python train.py --n_kv_head=6 --norm="layernorm" --lr=0.00505 --lr_head=0.004 --grad_clip=2.0 --warmup_steps=200 --schedule="wsd" --steps=9711
MLP neurons of a small language model. Each row is named by its layer, matrix (up: input weights) and neuron, and shows model dimensions 64-159. Each number is 50 + 12 x the weight over its row's rms, rounded and kept within 0 to 99.
After each neuron's rows, "fires after" lists the tokens most often just before its 100 highest values on Wikipedia text that the model never trained on. A number after a token or word is its count.

L8.up19:63 29 57 48 42 73 55 51 53 50 39 48 62 62 64 67 54 50 47 47 38 42 43 62 62 49 57 64 66 28 52 55 37 44 61 44 50 56 40 48 63 47 72 61 66 41 51 46 57 45 30 57 32 51 33 24 55 41 38 78 75 56 47 46 45 57 44 70 21 54 54 41 44 54 50 58 54 40 25 51 40 78 52 58 67 52 40 42 29 35 40 51 42 59 36 35
fires after: " " 47, " during" 7, " the" 5, " of" 5

L6.up355:47 53 42 56 44 53 52 73 28 29 56 74 50 56 59 49 30 70 39 41 55 57 40 49 55 50 41 66 58 58 60 61 48 47 33 31 58 39 38 60 53 54 37 60 49 61 66 32 45 53 57 36 62 51 41 52 48 47 44 50 34 65 43 42 60 37 47 56 65 58 34 55 45 66 59 59 49 65 25 59 32 25 32 45 54 40 61 33 62 55 59 47 24 59 62 45
fires after: "." 50, "b" 7, "\\" 6, "d" 5, " ab" 4

L4.up345:66 60 32 62 18 53 59 42 33 43 58 47 45 35 44 31 43 44 58 53 78 54 50 35 64 54 62 72 37 51 53 47 55 64 44 24 33 41 56 46 47 49 44 33 75 30 45 57 30 45 62 34 46 84 38 42 60 52 36 57 45 44 43 52 44 43 53 58 63 32 59 45 54 66 60 37 72 42 59 41 42 55 47 44 62 65 63 53 66 44 53 51 85 58 57 51
fires after: "/" 18, ":" 13, " (" 10, " co" 9, " \"" 6, " Website" 4

L4.up45:44 37 41 45 41 38 37 39 38 61 56 45 50 45 31 27 50 52 39 52 39 62 27 51 60 55 33 54 32 78 38 30 45 53 56 61 42 51 63 60 64 51 48 52 55 71 60 35 66 63 60 51 49 65 24 19 54 56 39 54 58 41 41 46 64 56 36 63 51 67 40 70 60 51 48 60 38 47 20 25 40 31 52 58 54 66 40 56 60 58 66 40 63 54 48 64
fires after: "-" 45, "." 12, "|" 11, ":\n\n" 5, " ==\n" 4, "\n\n" 4

L3.up505:44 62 54 56 54 56 52 64 30 30 57 32 50 51 36 40 54 52 39 43 48 54 42 50 64 47 30 83 39 72 47 72 51 67 57 63 61 55 49 54 29 39 58 36 62 42 40 62 55 61 35 39 60 43 43 54 61 66 45 56 39 43 30 44 47 53 38 54 42 33 49 30 61 53 47 61 62 35 35 59 54 51 59 42 28 54 25 36 53 59 56 31 36 35 41 43
fires after: "\n" 25, ".\n\n" 15, " (" 12, " \"" 10, "\n\n" 6, " ==\n" 5

L10.up730:54 35 38 35 44 64 40 55 44 42 72 72 42 54 55 26 41 23 54 60 53 51 48 58 48 47 41 67 38 70 46 74 33 40 40 43 49 40 75 57 36 47 65 43 52 33 40 58 46 55 68 44 64 62 36 51 48 63 38 52 46 57 45 44 55 47 61 73 48 41 57 36 26 20 41 62 68 56 64 58 53 30 40 47 74 54 46 48 48 54 36 58 43 58 47 45
fires after: "-" 27, " a" 8, " \"" 7, " The" 5, " the" 5, "|" 4

L6.up649:71 61 39 36 55 51 58 52 46 59 83 50 27 55 58 33 44 60 26 54 49 42 51 57 60 60 36 62 49 44 60 62 59 59 48 59 43 65 50 53 63 42 51 51 67 54 42 50 68 48 78 53 58 63 44 38 44 45 38 56 47 67 70 50 70 40 51 36 47 39 52 38 38 56 51 49 43 45 79 57 37 51 78 45 35 50 55 39 42 46 49 58 55 42 38 10
fires after: " (" 26, " " 26, "M" 5

L4.up398:60 68 36 57 45 55 56 49 57 42 54 47 47 69 48 46 38 39 47 73 60 52 36 64 59 71 34 62 38 38 44 50 53 69 52 67 69 28 40 44 41 44 65 41 55 46 47 77 40 57 61 52 51 62 29 38 47 66 30 51 52 30 58 52 61 49 43 37 59 34 33 37 65 63 36 61 49 36 34 52 50 36 53 32 30 46 56 52 51 45 55 58 52 13 56 44
fires after: " \"" 58, " (" 22, " “" 6, " [" 4

L8.up561:50 77 49 57 50 61 64 47 43 56 43 47 43 77 48 57 85 44 61 52 50 28 34 53 41 36 33 57 51 40 56 48 62 59 38 38 44 55 62 51 33 43 43 55 68 56 67 58 48 55 56 35 44 81 27 67 42 41 59 50 46 42 55 31 50 51 53 67 64 69 57 38 59 49 50 36 42 56 71 48 52 55 38 49 64 33 56 33 58 42 50 37 59 77 44 36
fires after: " un" 21, "-" 10, "A" 7, " I" 6, "E" 5, "-c" 5

L10.up755:51 51 38 52 62 34 32 33 56 59 50 26 66 58 52 61 46 46 47 46 59 59 49 45 37 40 53 48 45 49 42 60 53 44 39 57 48 61 56 43 27 29 48 77 41 27 35 59 38 62 45 69 37 55 69 67 68 35 52 51 33 66 54 60 38 59 46 57 72 32 73 46 52 57 44 64 47 23 44 32 70 60 39 50 51 73 35 53 74 44 64 43 67 52 38 42
fires after: " |" 39, " /" 29, " (" 9, ";" 6

L6.up386:66 47 61 62 50 62 51 62 48 49 65 32 45 45 64 35 45 55 28 44 61 28 65 45 56 54 41 57 41 55 71 34 47 42 47 61 31 31 45 54 43 50 33 24 47 37 40 47 41 58 57 54 52 55 58 59 76 38 46 51 57 39 66 58 54 14 55 48 54 47 47 37 47 38 53 46 41 55 59 49 52 57 53 45 69 61 56 74 55 44 56 65 37 64 61 58
fires after: " " 35, " A" 17, " |" 11, " a" 7, "A" 6, " the" 4

L6.up441:74 48 30 40 39 35 45 50 71 56 48 56 38 55 66 55 75 31 69 53 43 61 45 69 58 20 71 54 49 53 36 57 69 51 49 52 62 41 48 51 43 32 40 55 54 51 73 52 63 49 46 31 34 57 55 50 38 81 42 54 42 61 48 29 58 48 42 56 45 46 43 45 43 47 49 58 64 39 51 55 56 37 51 51 62 57 43 52 59 30 63 60 28 50 46 44
fires after: " the" 22, " The" 19, " his" 7, " E" 5, " For" 4, " During" 4

L8.up662:55 50 52 49 34 63 66 43 73 47 50 35 62 43 59 33 43 63 41 57 52 56 38 44 44 72 60 63 43 71 31 25 50 81 61 67 26 45 35 72 56 46 53 54 67 63 50 50 40 62 62 38 46 55 50 56 42 46 37 53 60 27 53 56 53 72 36 59 33 73 50 56 65 48 28 79 36 46 42 47 47 63 54 34 40 50 28 43 57 54 58 58 53 40 58 33
fires after: " \"" 25, " (" 15, "==" 9, "/" 6, "===" 4

L6.up40:55 56 79 42 59 51 48 57 48 48 33 45 55 28 70 44 19 26 77 43 61 61 52 43 58 40 59 52 39 35 63 47 52 32 41 53 55 69 49 60 50 51 58 44 48 33 45 43 45 54 47 66 54 57 30 33 55 39 53 59 57 56 31 63 48 57 56 60 60 46 52 49 51 63 42 53 34 37 46 46 53 39 22 38 40 45 70 57 65 45 54 52 50 61 49 54
fires after: " " 29, ":" 11, " |" 7, " |\n" 7, " of" 6, " (" 6

L6.up190:56 48 70 49 30 60 19 63 47 48 33 45 42 49 52 39 65 48 57 57 45 64 44 40 65 62 31 81 46 61 57 66 43 51 62 57 40 51 56 41 56 46 45 41 40 58 71 50 44 68 53 38 55 41 48 45 46 59 36 36 45 31 60 42 33 36 35 55 54 47 46 41 45 45 49 69 78 52 50 17 65 62 66 54 49 51 56 25 35 36 45 33 36 65 40 45
fires after: " the" 27, " The" 12, " an" 7, " " 6, " new" 6

L3.up611:66 57 50 33 61 62 64 40 58 30 54 72 35 50 33 51 67 30 34 57 39 73 52 63 50 43 53 48 49 48 54 54 58 49 47 49 89 40 42 38 27 59 59 31 62 53 51 42 53 80 51 36 47 55 58 59 74 54 36 52 43 48 42 40 40 85 40 48 34 33 47 71 57 55 32 56 67 42 59 48 49 52 47 34 42 41 70 37 39 69 54 32 38 36 43 59
fires after: "\n" 16, ".\n\n" 13, "==\n" 7, "==" 5, "\n\n" 5, " During" 4

L6.up545:68 43 55 42 68 51 52 44 57 52 48 44 49 57 47 40 47 58 34 20 45 60 61 89 57 54 71 58 34 36 59 54 57 55 50 46 39 46 40 44 28 46 53 36 52 49 42 65 37 43 59 41 30 57 36 59 66 55 35 21 49 57 53 33 60 53 39 49 27 53 57 45 47 23 39 63 67 77 69 32 67 46 53 34 38 56 45 73 40 48 35 67 44 45 44 53
fires after: " B" 15, " Br" 14, " C" 13, " H" 7, "C" 5, " Gar" 4

L6.up243:35 46 41 57 49 72 52 70 40 15 41 59 46 61 40 46 47 42 54 32 50 54 44 59 49 62 46 52 35 50 61 49 54 33 47 44 45 67 41 53 40 54 47 47 68 67 37 47 28 48 49 39 62 51 46 57 17 66 55 48 44 37 47 59 33 27 48 63 53 59 72 38 46 46 62 62 40 64 29 38 84 63 28 64 38 49 46 30 33 52 55 45 58 47 40 40
fires after: "0" 14, "ac" 12, "6" 9, " per" 7, "8" 5, "ad" 4

L4.up415:55 38 49 64 45 39 63 62 50 57 42 59 49 57 52 45 21 61 46 44 33 60 32 52 49 45 46 71 43 34 49 58 42 51 58 44 36 20 44 45 58 74 41 65 34 55 46 41 41 57 50 37 52 69 51 46 58 50 53 65 17 44 42 53 54 61 57 54 44 47 58 38 51 45 55 65 54 35 61 45 52 40 49 41 50 61 42 34 66 39 44 61 69 58 60 40
fires after: " " 23, "==" 18, " in" 8, "In" 4, " the" 4

L4.up568:55 55 56 28 33 50 50 63 67 61 52 40 49 45 56 32 39 46 37 46 50 55 49 53 61 52 55 54 72 44 48 67 72 46 45 34 43 51 34 54 63 46 50 57 51 59 39 64 36 51 36 34 53 36 60 26 39 62 53 50 45 49 36 29 40 36 45 53 44 37 62 57 45 58 54 45 33 40 64 35 60 63 55 51 66 58 69 48 52 57 52 45 56 59 78 27
fires after: "." 35, ".\n\n" 6, "Wh" 5, "F" 4

L6.up262:63 56 41 51 23 76 45 46 46 63 36 30 19 53 48 51 36 43 37 53 56 40 47 42 63 60 56 45 59 60 51 50 48 61 45 57 49 45 45 69 48 44 32 44 35 42 34 49 38 49 53 65 44 50 70 64 41 62 37 42 52 48 47 60 31 41 30 71 48 60 34 46 63 42 64 35 46 39 41 60 65 48 46 36 53 40 48 38 63 76 46 51 66 51 45 55
fires after: " in" 35, " of" 16, "," 9, " |" 7, " (" 6

L4.up54:72 56 47 34 42 41 45 65 55 43 40 53 50 53 44 62 25 32 52 76 49 64 49 55 67 51 44 65 60 49 45 55 57 52 51 28 34 51 48 49 53 59 44 46 47 80 58 57 67 44 50 54 67 45 41 40 26 30 57 63 59 31 41 64 53 60 51 50 52 33 18 49 61 44 53 75 34 41 50 68 41 36 56 39 71 58 45 57 36 46 59 57 62 61 71 49
fires after: ".\n\n" 60, "0" 4

L6.up88:63 49 43 32 66 19 18 43 48 71 53 60 48 47 36 63 41 58 70 44 57 51 37 52 40 46 40 48 63 61 53 41 62 75 60 53 44 59 37 47 44 45 65 38 53 46 49 29 37 46 61 57 34 61 66 50 58 77 65 38 46 58 53 43 48 43 41 56 35 46 53 52 43 63 66 41 53 66 43 68 53 51 64 53 37 79 49 52 58 58 75 47 59 61 50 46
fires after: " was" 35, " be" 12, " is" 9, " were" 8, " to" 5, " being" 4

L6.up326:69 52 45 47 23 69 51 57 46 65 51 59 28 31 59 49 50 52 55 38 52 55 36 44 44 39 66 41 66 37 59 42 40 47 62 50 36 46 43 62 62 53 84 41 53 44 39 24 44 59 47 55 43 54 50 46 26 40 54 43 51 41 49 50 44 70 43 57 33 46 52 52 64 57 51 47 42 48 69 47 50 40 52 35 31 46 43 31 63 53 73 55 58 53 32 42
fires after: " an" 17, " a" 12, " was" 11, " to" 9, " is" 7, " in" 5

L6.up169:39 63 46 51 44 40 45 56 59 53 43 32 52 23 73 42 37 64 38 67 46 42 43 26 51 43 50 50 61 47 68 55 63 62 51 35 54 50 39 47 55 53 49 47 48 48 52 30 50 42 70 60 45 38 45 54 60 64 32 52 61 47 57 57 45 64 35 21 52 51 61 52 38 37 47 52 53 29 63 61 57 45 37 45 40 55 65 57 63 39 69 49 49 54 38 54
fires after: " " 55, " I" 6, "Ch" 4, " ch" 4

L8.up251:40 42 41 54 37 39 32 71 63 31 42 33 40 45 53 45 34 39 60 45 34 40 59 32 32 62 57 46 62 47 48 52 56 49 49 46 60 48 66 45 68 35 56 72 56 50 22 44 37 28 65 67 38 51 59 52 49 65 47 37 12 60 62 48 39 60 36 43 49 52 49 66 44 54 51 42 57 43 57 53 45 35 44 49 60 62 35 35 42 50 64 80 39 60 43 50
fires after: " L" 20, " D" 12, " B" 11, " T" 10, " V" 7, "B" 5

L6.up758:56 74 35 33 57 64 53 45 23 48 51 43 37 52 44 31 53 65 64 58 35 58 47 29 59 76 56 42 57 52 35 53 45 75 44 63 37 37 59 32 54 52 57 50 61 55 43 52 58 41 74 40 54 68 47 44 58 69 47 65 31 58 44 38 65 70 58 37 42 58 58 51 47 46 54 57 52 44 38 50 48 39 62 22 33 57 57 51 46 32 54 45 49 64 42 46
fires after: " " 37, " (" 12, "==" 6, " a" 4

L2.up515:57 75 49 49 51 72 62 56 61 25 69 42 47 47 58 52 74 30 54 47 48 79 52 47 39 63 42 46 72 30 52 48 50 47 43 57 56 25 50 76 33 49 80 46 41 51 27 62 49 62 64 44 70 50 59 37 64 59 41 48 40 36 48 37 54 61 52 43 29 46 48 53 61 58 56 43 54 26 45 52 46 43 53 73 50 49 35 50 40 46 52 32 42 61 45 32
fires after: " |" 44, "'," 4, " H" 4, ":" 4

L4.up307:64 49 30 49 39 47 56 42 72 44 68 69 57 45 24 42 47 82 45 55 79 55 55 53 22 36 30 52 53 59 61 49 49 45 45 53 66 48 62 67 60 57 76 41 82 33 46 35 31 48 26 55 53 48 54 55 47 52 46 49 48 49 49 41 45 43 51 42 51 40 58 37 61 45 50 57 58 38 55 56 66 44 59 59 31 59 41 70 48 58 61 53 41 68 73 53
fires after: " as" 27, " the" 16, " at" 10, " y" 4, " along" 4

L3.up16:46 35 64 53 39 34 80 48 51 34 53 68 25 46 60 22 48 30 60 52 45 47 24 59 49 37 61 32 53 54 52 39 64 40 52 66 53 61 58 46 43 46 61 53 53 48 56 77 44 62 49 39 41 38 56 56 49 58 46 44 53 40 32 55 61 51 67 51 76 40 63 49 47 55 48 42 36 67 57 39 78 62 52 35 57 52 30 64 63 46 54 64 48 54 46 51
fires after: " the" 29, " of" 12, " a" 5, "-p" 4, " an" 4

L6.up469:76 48 38 52 46 73 43 61 54 45 44 51 46 52 67 52 56 45 63 43 63 57 40 70 37 66 53 63 55 55 46 41 39 60 47 70 42 39 35 40 63 58 66 52 66 42 63 42 42 55 30 65 52 28 44 42 47 54 24 62 62 55 65 53 38 55 43 42 61 62 50 38 51 72 54 73 76 34 49 37 71 46 28 65 50 36 35 58 53 36 47 35 47 46 59 43
fires after: " a" 36, " the" 13, " an" 6

L8.up13:64 55 50 67 46 55 60 62 47 40 58 60 51 54 50 62 33 46 65 40 41 39 73 35 53 49 39 57 51 80 60 54 38 28 43 23 63 40 44 50 63 58 44 67 62 61 40 49 32 68 74 73 74 59 52 50 44 38 39 47 43 46 29 49 44 62 43 48 61 30 37 28 54 43 34 56 65 37 67 55 28 46 53 72 45 27 52 50 58 52 54 45 34 28 38 49
fires after: "." 30, "19" 14, "18" 11

L4.up322:50 49 55 39 54 35 33 53 43 32 34 44 47 34 59 43 33 31 60 54 56 49 53 65 45 24 49 33 45 42 77 39 53 14 40 43 46 72 42 62 42 47 43 44 69 53 54 72 55 49 60 58 48 49 59 62 55 50 56 57 34 64 69 59 50 23 51 50 40 53 57 55 42 45 44 48 38 49 59 56 55 58 30 72 62 49 43 48 40 58 15 46 63 56 49 67
fires after: " No" 24, " St" 12, "R" 7, " R" 5, " C" 4

L10.up53:39 71 58 46 67 37 52 52 42 30 29 59 59 15 70 59 58 50 50 32 38 41 66 61 31 61 62 57 43 58 46 51 44 60 58 25 34 39 53 44 33 38 52 54 57 44 28 41 51 45 53 62 52 57 37 58 51 45 45 38 47 52 42 58 26 45 58 22 48 48 41 62 59 46 31 67 57 41 81 49 85 54 67 50 67 65 53 47 61 49 38 46 52 64 26 53
fires after: " D" 24, " d" 7, "19" 6, " L" 5, " E" 5, " G" 4

L6.up548:41 60 30 55 29 52 74 55 55 58 64 52 44 61 52 67 42 54 45 47 47 55 27 37 38 30 59 57 46 74 51 46 43 55 39 66 71 47 55 43 63 34 46 35 62 39 42 43 66 41 62 38 36 67 40 29 82 48 73 74 42 55 45 21 57 42 55 30 32 48 70 59 64 58 57 39 46 51 40 45 29 42 53 37 40 51 56 39 55 38 36 37 63 46 53 41
fires after: " re" 18, "ch" 10, " ad" 7, "che" 6, " ch" 5, "p" 5

L6.up245:64 41 47 57 61 32 57 36 57 42 58 45 47 31 33 39 35 54 42 42 57 35 39 36 28 27 47 43 36 48 58 50 52 62 44 71 45 66 39 45 61 55 34 40 30 43 63 58 62 54 66 35 42 67 31 49 40 57 51 67 52 40 46 78 73 58 38 33 48 40 58 54 55 67 87 68 49 57 41 39 52 65 61 13 52 44 72 48 58 60 63 60 51 54 40 45
fires after: "," 22, " an" 8, " a" 7, " to" 7, "h" 5, " is" 4

L6.up671:73 56 52 28 56 54 35 43 16 43 44 51 43 41 66 32 50 52 53 66 30 38 49 49 65 33 76 39 59 50 39 29 51 43 40 65 34 46 49 35 67 50 46 45 48 53 44 34 62 61 60 55 35 61 56 33 44 35 42 64 51 56 44 39 59 32 62 50 39 70 39 52 57 54 45 42 31 60 51 56 43 59 31 58 42 43 55 74 41 71 46 45 60 49 55 62
fires after: "20" 40, "ap" 14, "art" 5, "30" 5, "ay" 5

L8.up149:50 55 39 15 47 54 52 68 50 41 56 50 27 44 61 61 40 47 37 55 71 63 55 43 33 51 53 46 44 53 42 63 64 70 30 54 54 50 64 55 41 38 38 33 24 61 56 58 41 64 35 54 57 38 54 39 49 56 54 38 47 45 57 69 26 69 39 53 53 24 43 51 65 31 33 61 50 44 61 47 38 49 67 46 34 42 51 26 28 52 34 44 52 65 63 17
fires after: " |" 36, ".\n\n" 9, "00" 8, ")." 7, ")\n\n" 6

L2.up55:28 45 40 60 51 57 38 44 44 40 49 39 22 59 53 59 58 40 41 33 61 64 57 79 40 44 47 49 30 41 63 88 49 56 58 48 50 55 52 52 32 51 47 58 51 38 35 43 54 64 55 57 35 40 50 48 34 22 44 42 54 39 57 32 40 53 41 24 65 49 58 52 55 52 57 54 46 38 46 42 38 71 26 45 41 54 51 46 66 43 32 57 74 75 57 61
fires after: "|" 22, "-" 17, " |" 12, "um" 8, " C" 5

L3.up256:46 65 64 52 88 26 54 70 84 48 41 39 53 76 37 58 66 41 54 56 55 52 31 48 51 67 36 42 40 50 33 70 66 65 49 52 52 40 44 41 26 53 47 56 43 59 57 58 52 45 45 51 36 28 70 36 33 20 44 49 56 52 33 30 57 66 37 55 45 55 78 39 42 62 58 61 65 48 50 55 55 57 45 39 57 49 67 31 51 55 60 47 41 67 59 42
fires after: "," 60, "." 4

L6.up717:53 74 53 60 40 48 48 54 56 53 41 35 53 55 54 32 35 64 71 41 55 41 40 38 53 45 67 46 50 27 65 48 47 31 64 48 67 34 68 28 54 40 35 42 49 56 20 49 31 36 52 26 45 38 38 58 63 61 45 59 42 57 44 56 41 50 46 45 50 56 24 54 74 64 50 36 39 53 16 45 60 29 43 56 36 43 68 44 66 50 62 52 45 49 38 28
fires after: " " 24, " al" 17, " in" 15, " In" 7, " Al" 6, " (" 4

L6.up377:57 55 51 40 65 54 55 44 29 47 49 51 50 57 40 35 66 43 53 79 75 61 56 30 32 65 38 47 28 35 34 36 56 68 44 45 48 42 41 45 46 38 53 67 58 57 47 55 40 52 52 52 43 63 19 35 63 57 39 31 48 43 44 33 60 39 51 65 44 72 57 57 51 57 71 54 43 40 73 69 50 62 40 37 59 45 41 56 45 59 64 69 66 30 47 50
fires after: " un" 39, " dis" 10, " Un" 6, " im" 5, "-" 4, "ters" 4

L2.up209:76 46 60 30 37 80 50 50 41 42 62 49 37 52 51 51 56 25 66 28 63 57 44 52 56 37 49 44 46 36 59 46 56 63 54 73 59 20 52 46 62 59 52 65 46 50 36 45 79 39 52 55 61 60 48 60 52 37 65 64 59 53 37 56 53 63 53 54 64 50 44 53 48 48 58 41 48 46 22 65 45 73 48 57 65 53 62 42 47 58 41 30 23 35 31 75
fires after: " " 25, " |\n" 17, " (" 10, "al" 4

L6.up517:70 49 38 36 37 48 63 50 50 50 44 47 48 69 51 52 30 56 50 59 62 51 54 43 55 41 62 63 42 43 57 30 28 63 30 59 32 53 70 44 72 44 59 24 49 25 69 32 61 58 68 40 37 50 51 48 36 47 58 41 74 41 29 42 57 74 53 54 33 42 45 42 46 59 44 48 52 54 33 42 39 38 55 61 45 45 40 46 69 48 61 39 61 58 56 61
fires after: " ch" 17, " to" 14, " h" 13, " H" 11, " Ch" 10, "ch" 7

L3.up587:58 44 46 49 55 40 65 67 61 45 53 37 42 60 35 69 58 45 29 39 47 51 47 60 46 44 41 55 47 63 45 28 69 28 49 47 58 59 60 62 50 55 65 25 75 67 64 78 62 52 50 54 72 62 57 49 55 33 64 49 46 68 55 52 47 62 42 51 52 58 58 45 39 54 40 59 60 50 44 54 56 42 43 37 68 43 57 41 55 71 44 44 61 46 53 59
fires after: "," 28, "." 22, " the" 16, " The" 10

L4.up12:61 39 41 43 49 51 48 37 48 50 55 34 53 60 52 37 73 66 33 64 40 37 52 50 58 54 42 68 26 35 43 55 70 45 52 70 51 40 27 46 76 38 47 50 65 54 63 16 62 52 68 39 40 57 56 63 55 35 41 57 53 45 53 50 74 43 47 46 41 66 44 61 57 37 43 28 56 29 39 36 56 39 35 43 63 66 59 48 68 50 49 33 56 50 51 49
fires after: "." 35, "-" 26, "==" 9, ":" 5, " (" 5, "===" 4

L4.up411:59 66 63 56 42 48 27 67 66 50 55 42 42 50 40 39 41 29 42 54 51 67 74 37 59 58 42 58 55 44 47 30 42 35 54 70 62 48 40 42 27 33 39 35 51 30 44 51 42 32 61 71 57 33 54 54 37 50 62 29 49 55 65 49 30 34 57 45 54 66 54 25 57 37 33 46 60 39 74 52 37 39 43 50 52 64 39 65 60 52 47 45 60 40 46 32
fires after: " " 22, " No" 19, " A" 7, " S" 5, " Al" 4

L4.up483:57 57 54 61 51 51 58 40 50 54 46 58 38 50 42 55 29 31 60 20 48 65 47 48 42 47 52 41 52 66 48 42 68 71 44 59 45 48 55 42 46 45 46 61 55 75 61 74 52 69 65 23 50 57 43 32 58 46 42 57 20 48 53 78 52 37 45 51 62 59 57 44 42 41 23 40 71 52 43 35 51 65 34 48 45 54 40 43 52 62 44 47 46 51 30 56
fires after: " an" 24, " the" 12, " a" 7, " =\n\n" 7, "'s" 4

L4.up569:74 52 33 56 43 47 63 50 64 37 38 65 32 26 64 51 44 47 56 58 47 18 43 71 41 41 44 46 57 57 56 31 52 59 75 20 37 70 54 69 49 67 55 61 52 56 34 40 49 58 38 59 63 51 61 76 54 44 34 52 42 48 63 37 31 49 65 53 64 34 67 23 40 26 48 64 40 43 45 34 48 46 74 59 45 42 50 22 66 49 45 56 49 47 70 50
fires after: " the" 50, " comm" 4, " st" 4

L4.up382:59 48 52 59 52 39 81 69 67 41 66 36 41 39 50 37 42 45 55 39 56 35 37 57 63 46 67 59 70 53 44 33 46 48 70 26 43 81 38 38 49 57 41 35 61 47 37 56 42 46 49 37 70 62 33 51 36 31 54 68 38 36 50 71 59 41 46 55 62 68 42 48 32 46 57 67 56 46 48 59 65 50 51 53 53 48 54 43 43 61 51 70 51 61 55 37
fires after: " " 89, " the" 5

L6.up284:34 49 36 49 65 41 40 56 46 41 36 43 50 58 48 28 48 45 40 43 48 58 31 62 52 49 45 51 51 46 52 41 18 46 58 51 42 55 54 63 38 53 47 39 58 66 26 44 28 34 52 38 42 47 36 47 50 51 71 45 38 38 43 39 78 77 47 68 46 54 50 22 74 23 45 46 47 49 55 45 66 56 47 59 46 57 44 45 45 66 44 35 72 34 45 29
fires after: " (" 34, "===" 16, "==" 7, "A" 5, "\n" 5

L8.up700:51 45 37 50 30 50 44 40 56 34 44 31 64 21 39 49 48 56 61 34 56 70 51 43 47 45 51 44 44 47 59 58 48 62 47 32 48 44 68 42 51 55 41 48 64 40 48 29 52 59 60 61 37 65 64 62 35 53 47 55 36 56 47 51 58 55 49 43 44 54 45 45 88 45 54 62 38 45 73 54 43 39 54 47 59 77 43 35 67 34 60 45 55 71 66 58
fires after: " l" 20, " p" 14, " G" 14, " g" 14, " R" 6, " d" 5

L8.up337:56 63 29 49 58 43 74 58 52 38 30 33 54 57 49 39 40 43 36 57 46 41 54 50 47 54 64 53 40 53 49 54 28 70 44 58 55 45 58 49 60 46 60 60 60 25 64 54 52 60 63 42 73 63 57 40 45 48 45 41 37 33 50 48 46 68 33 39 65 62 50 48 66 41 53 46 41 49 64 76 44 17 35 57 50 56 50 27 57 44 50 57 65 60 51 38
fires after: " H" 37, " w" 8, "H" 8, " h" 8, " W" 7, " " 4

L6.up366:59 48 48 58 46 57 46 42 62 68 50 35 45 50 64 52 34 45 47 20 37 31 49 62 27 12 44 24 56 43 56 55 40 59 58 73 50 57 34 61 57 53 60 38 59 67 52 34 81 52 62 61 41 57 51 40 59 70 58 49 35 66 50 73 46 37 43 47 62 42 59 56 38 39 55 66 44 35 28 65 62 54 40 49 41 72 61 48 81 29 62 54 30 46 61 62
fires after: " " 37, " |" 17, " express" 13

L10.up334:65 55 58 44 25 54 51 50 39 31 64 37 68 51 46 62 69 22 34 60 62 44 39 42 65 29 62 48 36 60 44 42 53 54 50 60 48 36 39 63 41 49 56 42 67 46 36 78 41 53 36 52 93 58 50 42 52 48 46 55 42 41 47 55 35 60 38 63 58 59 61 53 55 54 40 19 51 32 56 46 36 48 46 55 37 44 68 61 43 47 70 63 54 56 42 60
fires after: "\n" 25, " (" 12, "-" 9, " |" 5, ")\n" 4, "/" 4

L4.up501:38 56 49 65 46 66 60 70 31 27 46 38 29 36 61 45 54 62 66 46 52 56 42 55 40 46 32 55 62 42 51 49 41 48 46 51 59 59 40 50 51 47 57 50 46 40 71 45 24 47 41 35 39 24 48 46 67 61 41 50 45 60 54 57 46 55 54 40 42 51 45 36 67 51 34 63 56 51 70 55 41 41 49 39 63 58 49 58 78 36 50 60 55 51 77 42
fires after: " the" 38, " The" 14

L8.up327:70 67 55 51 52 41 56 47 40 63 63 49 60 54 51 51 48 53 34 64 53 53 79 55 44 39 60 56 32 48 69 56 48 57 43 53 61 48 54 50 55 41 60 35 40 53 37 43 22 69 27 38 51 53 34 47 73 53 37 59 57 43 34 48 58 73 51 62 44 54 41 50 46 40 55 65 65 55 31 52 46 68 73 62 41 44 39 50 51 48 29 47 60 61 53 53
fires after: " St" 29, " st" 11, "C" 5, "isc" 4, " rec" 4, " C" 4

L4.up87:45 47 63 60 54 59 54 36 36 35 39 55 58 25 57 72 51 51 41 58 52 54 34 49 33 56 36 39 45 65 73 57 61 41 37 41 59 68 59 58 57 66 55 39 32 60 31 45 58 49 68 49 48 65 44 53 36 42 51 42 50 77 39 17 54 67 56 51 59 72 61 46 54 50 58 54 37 51 55 53 45 63 51 60 69 51 44 45 40 51 29 42 41 50 41 51
fires after: "|" 37, "R" 13, "al" 4

L4.up602:63 54 76 34 31 45 48 46 78 32 43 68 43 63 51 39 42 30 35 57 55 43 54 24 61 57 37 66 53 55 39 65 53 44 46 47 61 54 51 60 39 54 59 37 41 42 39 49 31 53 47 41 41 64 25 75 66 54 32 75 34 35 54 34 40 58 53 49 56 45 60 45 50 51 40 83 57 52 60 37 56 59 69 51 46 62 60 56 38 62 57 51 74 51 65 54
fires after: "===" 16, "\n" 14, "–" 11, "-" 6, "19" 6, "==" 6